Weights of a small transformer language model.
Size: vocabulary 4096, 9.87M parameters.
Architecture: RMSNorm before each block, untied embeddings.
Training: a variant of Muon for these matrices, 9382 steps.
MLP neurons of a small language model. Each row is named by its layer, matrix (gate and up: input weights; down: output weights) and neuron, and shows model dimensions 112-207. Each number is 128 + 32 x the weight over its row's rms, rounded and kept within 0 to 255. Numbers have three digits each. A neuron's up and down rows have the sign that makes its largest values positive.
After each neuron's rows, "fires on" lists the tokens most often at its 100 highest values on Wikipedia text that the model never trained on; "fires before" lists the tokens most often just after its 100 highest values on Wikipedia text that the model never trained on.

L6.gate216:175135121178122164160140018135151111118165121156194172156142104164107089145163117074127165130102143124109182115165142138159087099084092086135079112117126130152127110137071162179139134133178113115117112085122127126081134167196114113085123128169144158128134160125128080194179098121133033148
L6.up216:155110158204152086075120092117182132134101171192096138143091144120136156131155143089137170117182128133123102184146113134154117097046027142076107138134109151167176127044110096116104129097174144130117112102173110177075114137154148080114106139158117135160135120181163147137144039159115089217
L6.down216:141150162181137129187116099126173170123133151143129137113135167127038120131159135069147181118161089128117195130132047156126094136086139084138115075104090106112154113116121027132136093113159126133101151123133090117173079138144148121084190148188150132133130082126100175136122124120117103164
fires on: " "
fires before: "20", "19", "18"

L4.gate286:082136154157145088083105068146141151126123124142169116151145138143178103166048073179187149143161102166110152130128146070146119152154083085103059090115125122153106147148139164094160124077198123063141121143104130110127140102128074163172097142079154140140103184101110161123160174184107117120
L4.up286:109070072122140087109140142126046139193161175168151179118154085121146164101086168052150078106108162128112122073071170160103147083119137104097147061132120219182148168148142105138108169154153159131125128144153128128125121104106169132066136120131125118081156096111163099137111133146087068140
L4.down286:117068153154106210171126126158141152162146098100110059106084115106132124138089144117159107167142169132119166136102111109161091028110124136121081176104070087105118133114185153118111148163099162148056134117107166117116060164090083148166155089136099113120087097106095132138146085119119085161
fires on: ",", "st", "–"
fires before: " "

L5.gate343:186085097153102152125114100135134182149148119141171155099088102108158085100114140143117104092198079122087070068070169101109143155176158133115163139092144119132135155121155149091109188165083119085101109138077106137173085078135112151072064125128088144102113162106042190110133139124102011155
L5.up343:143135118140152185115114123152146151126147119114141151157136099133173099119094120078126149136150108104130139163139116128082146162138102146129155138130255122146080141122103135100143175104153131090137106123092141169185181045092152179158129111134166162087113136122051091111122102137155045104
L5.down343:141108096132141134125115158101077111127103132135103051101157139160122104096131089146144168133145068115129150063174150166147134171142142166134116149167163133152154183132133143088120106108200092157140088137122177110145131088086141184093109124163147110138121143131138119112185205105177044074
fires on: " |", " W", ",", "–", "aged", "ell"
fires before: " ", "2", "1", " |"

L7.gate509:157148139122093119117139139135077166125156133155104108134156100118100158122138176172086075081153128058140104167074113143200154148108098101123158148128168143152107093133089196140109141126092087163128105103062173112114167090130103103093118102159121141151117096148099131180172112146175074164
L7.up509:172144143120049102099128118088125121134178125133132127160137105126150123154152199202133142125115162111095120159126126058116153122153112164119044130122149100118076182134158152087082158127133142145119124135108091066091087139108153108162172167111184147087134147117128135169095149118063067145
L7.down509:129166184123099144124128140073168148023159192124135107150129125140093135092115150132149105169158102159089117115172112108097105133207160156114109145131038181111142129138117092162117168087138124177129162159096090084156083107174063145157077152127130130147144137085125142146098164122117122157
fires on: " |"
fires before: " ", " che"

L13.gate64:107106138132128100124185128180106110149061113137143130115130146118108088103151142128098108149140125094123162082134107085132164174104115067194086195082138125151164090115106183198123108161092111120169111157157134063128118119134114171084135173112143131164126141156084144150140087189077102132
L13.up64:068119176163101129110138121135175138123091129162161173139154135135094136134128149175137194139058145063135132144171105178155085179091119162124064110080065147176150157122125118169071082100095063146134129139175126121160125112145154115120102126041168114127163100122117117110100095107130081106
L13.down64:106092136147132134175132085164124115113110119198157144133137130150136097178185112112115138112127144117102146188127165192114087099150171116063078148071177174158176125189157126090111118104112114133145116107144131149166170108127101098153186141147123178067133116128124190089127154087177158123
fires on: " ", "ed", " said", " wrote", "–"
fires before: " that", "19", " \"", ",", "20", " the"

L6.gate167:153145121189076165171069132150115135131087102160102077073128117116119106115137130125139107062117140109089147134094065125158184133144140107113107176161214113115106164104153156171089129147144189085143143153084156117104119116116130070160128103138147181157120165101147127115128139107194134098
L6.up167:127121109173128100129135109117118136163153099182179114121079123114142123103080155085159189116110137091130135116120116192158176096084181079101086089119211123084133121197142128097113105169142187092134059087161077136087123099148215126106084104135184175123105133094184147186077116137196079092
L6.down167:192174096119150160081112123155158149186124102157157162144130230129122116142112077127086121084168097117134166151133113141124123093134130120117117142161122137147153124135118152114121108152103176087074102107126118118158075099129144172101114136125198169123124141067073080141107135123139103108
fires on: ",", ".", "land", " "
fires before: " ", ",", " |"

L7.gate376:076103147097101123075126103120080095158164109092138135109157131121101171146157168154067122064115173158126139127122108197111135143118155187156117088152127150131144114125133164163126118189082128117094134091111171125093084151160137106139109143127085157159159137129080166107111164179126060088
L7.up376:140137142133127147110132125142166129114151113118138149162121132143130142115144142148158077091150086159153118143105188145132119048128121179133123153139128159120164185108103143131111131146177152079109161175162171115092072189142125108137137124219149149113113139040139175101126168152118124133
L7.down376:100133162102101142088111099124110188135120167124170158069099080110125223080148101154146100158142131177074110088104157132106086140126157180100153072117044127178127119126131068105088135162156151154093133143101094091136148178133092146197127141093053118125119161127082187143117159062137087102
fires on: " on", " On"
fires before: " ", " the"

L13.gate239:057129132112065097148132134174156076151165155149130091120082125134108141109169119081121087108159086106130138121170139152080116148160085143129177139161164104149120153079166172176114196115140129160184094162135153165075089151081104145080161144122095071175143099147128167123156135112165151140
L13.up239:111048081053168132147128153102106094137070153095115141113101107132118144155094133174200101122134155105156103168112138153157189096122129149106082100090131170148126151154115141109192140150128139107129140103177179102135177118126061165075227166126127136140080117092127161124116149155107138128
L13.down239:136112117137118157121123173146160100111081152135181084093048137124180134146072084129153143082125133113071160134088178070125086146140128084112151125143118133106076097128097116212155169167128159106120174132144127108115082110134131138174173200157149133168127167107074158191111204114114100098
fires on: " ", "20", "R", "ov", "19", "er"
fires before: "3", "4", "07", "es", "et"

L9.gate3:154160082131130178109119091112132143076153151143170156105118170212103123134083137105137102083158170098090120159082105142184127100153167086120143152220119114139168122119161089087147104148162166123148154108138159138106154072125132153101102124162089205093125168111101135183172140091111118128
L9.up3:149099118136109123081140118114089149170090164187134165166106094156124135111088168114095123146113131104164120187154089104147077132174156139107144141113109085188134164144167069139054182075126151112115096144141150175100132120110157119106140040153088145124120111166150099098105192123103084155
L9.down3:143109071177156124137109084139116138148146140181124137117116161102124088157101120090188153129125109081137113115122068154127056151120142146140170133097142157136171212129075173133082152094076177134029084150111112125151074156137103136105108123207147123107140125118066086190193139144119099106
fires on: ",", " May"
fires before: " "

L7.gate352:117108160140125090117062109045062166137112148163099114114137141134046129200112105159092136159166126141130121101190140174160054145103121138165074179114125174103153138066121118104156157188169099108152134151093110146166159089157143132154130140089169116046153178140073090156096090178211164076
L7.up352:115139161145130112156167132129104102148151076159142106142084177107119129129137141086201104114125178133102143087177149157164156098137078163150065140131120154148132164130106158105112158153092134085191068169088113158166109122097135106167152131135136119112164108150146158081111159141133125115
L7.down352:148131159152095138127074143121083149153104158068120125131115215172107075115103202145089123147081083143117139107150128127067161092139148129156115093150138192114136173135122142175035121123045123111138069148087147094149086076067111118132178173147160138101120079216171097131116094136177165177
fires on: "oth", "p", "ab", "han", "tal"
fires before: "a", "e", "and", "or"

L13.gate294:101105141138138078139173114117144152096116072093144097097086098182150136162146104133140152077100114167083149098134133138152059115075088112120145142108079113100124094098102141136131132068137129170145140112150127129111093107146114158072175141088136140141074127109110117166155167121135179108
L13.up294:113126195102084128116116094130182161112138100147118118150129149179103141167113181132150126119091132137112110161201089110124100184126113084150142122103080104184141137098074138104100165177117121124115165129141116198136077084182120121140087138103150144166068101166131122132136153125145089142
L13.down294:113090099125157154165070118152119162140091115117130149093091180129103112116121122147123069131149098070155122126088137174088093134138147127110088118121113160119176080074126073117108100154095102135148159136097137113117092146177121124107180141168173099157059099104100112145090112161099105103
fires on: "–", " ", "19"
fires before: "20", "19", "6", "18", "98"

L12.gate553:125169182095132158130182171132186104104125122119142122133159061106086147133180103115102115119106089131163108078112107123110124133127094058107053133143091189146101201142148068115142160126126190161105040116135123126045136159102144088120132128115174078104139120061125095087077119202185092125
L12.up553:165134089079112160196153140135131127192076125095145139145115112162165108091110138107164141101160122107089113085146122148094142170193120149170074101171174104182092094118103092121087157148119093149099091138145131119101156134146116140136124232103118137042108109141132075102107157116108217159
L12.down553:155039128157087116117109137088161136125155137137131130137123155187116086118152186106106143131121131121166164101097119137094113068136113153137108100131108169134124101216154175166132110101113149114144158109124119174136147146105073154143068090119136105149099100091152151085136173145115145125
fires on: "oth", "ab", "p", "un", "han"
fires before: "a"

L11.gate413:172146160132170082127170151121127109154105152153094154132151058087127149113096137132147079104182095149127157087092121133151128072159079164170154161156110099169096137156148187191113119114103151132130150140129177144150121136146187130109211160186118138135148105099093139161143165107189099146
L11.up413:174089148175111179121083116092126112126130151151107122101133149162078101113146148127120128138148142084129136160124095059156164129124160180147120131183112064080099090149134087122144089102084135165104098088164128116202116074107126096153121152206119176087177150077140085161167179174068123145
L11.down413:152065136119122103168184154164078103116087143164144113164013188104131088073169154142143099087101067149171099158141070135162094151140156126147113146143164184111131178124121099149108132134149123163167085123072131149207141151155055156152162153112078116157140092118112100128105167130084100083
fires on: " |", " s", "-", "ists", "s", "ess"
fires before: " ", " of"

L10.gate448:121156166179186101080093135182143128174114084161109169079150138146101108088099122140083104152116166133098108116141096181160153098082131121097195106118190186155112146136122129181082113132153188120137165162173096167088123104137090166118180057149173094127119117082132147144110094136097135146
L10.up448:080174195162127142206103134120114096134079126116124093109123194139062102118117126130085096114124135123155109111138108186138149128145098082140132150128115143133130106148169102151098141064194128122157107079137113137159124117209119096083138167156174140107179102188160154123139156089156144154
L10.down448:179140165137144165132168109092151161124109120137196188148059101163176141123093148172139185096079160137175119158134111130150141162197136133124176097086150163084168115170107135095147095110164153173109137129105105131133134080092146145152094099150127131122137123104121201162133092080073072115
fires on: " ", ",", " o"
fires before: "19", "20", " the", "18", " ", "15"

L5.gate568:140156190087112144141121091085169144096156195047121157099112059104113137134128138074114174124227182110178154162144158132125052099159136147071147095124153103109111108102132098144112115124093123113167201157180113111144061176157152081127106156126087121198135137161043156160149127142125091148
L5.up568:202149155137148119091094089194169133170104155114148162119122085096125124119123181152148120157198088121079159113143129150106164103132122142123148132130206122108135104167079128067149167153109128114098099158123134078123098112151123114113150152188136120111166157094156045052154146172122101092
L5.down568:140128148150159171109095080135138116097081153103097110168122150090124153121123094141103125109205149124095148167160124056150054031170143130099152125115165131116118132131122115152030115113119140107141155132160123130146106097118107128140130092110133161150202121171112162150131186119092085128
fires on: " in", " of", ":", " on", " well"
fires before: " ", " the", " as"

L5.gate287:118152052187033086119185125052182128161169184160117166130117119083135159149082108115141103140158083136170148083171157130119096091101141045152137179125141128096170102084135144123123127153096151160154114153064162138173089080155159138148144124164185153123101094150139150182166151091118163100
L5.up287:160123126125152146080137114157179142135154134137146100137152117183137145124113205127132182150120129096163188121136155138086149092134101202174078113107093081136103099130166089148166098146076113148123148113156101094075102023172186172162128080152131151134084112096151194124166198145100113129
L5.down287:107118109158048118160074082111119119108106110094104128140163095122104126147116140102134147160179124125102103118159122082135129121160089138072150127168124140116133111128087153133117113128105174193176165099133138089155145168123147126111102146156146117178116159096105121120121103117117082112
fires on: " in", " |"
fires before: " ", " the"

L9.gate438:124149198095144098136107117134154140114171130107060077073129124088116132131163143125145115164128136160114115126156154149170089088148134102133164113105131087118149144129158161135142138148146146141103168146153114151119156139172074130140130098134143196106125153093129146065154125175117111116
L9.up438:088145162071145154136130079105128071134067119093168150091133130116129117121108198158093217187139130081127139097108137111175105082095122115167096128098146106100155154067117156148181102092098123177102142119150071109188104122160165118108168084123142144117079138114062117100145053109089076172
L9.down438:097125172145136175159072156119059046101145130107089139124113086092135149139113142100150141213143132122131084071147066118132117119103109077106131123108146156180183093106157152126091096088100139126146159132112146150156079153123114117122142124116154107069136121110057154107138148105091071090
fires on: " ", " in", " of", " the"
fires before: "19", " ", " the", "18", "20"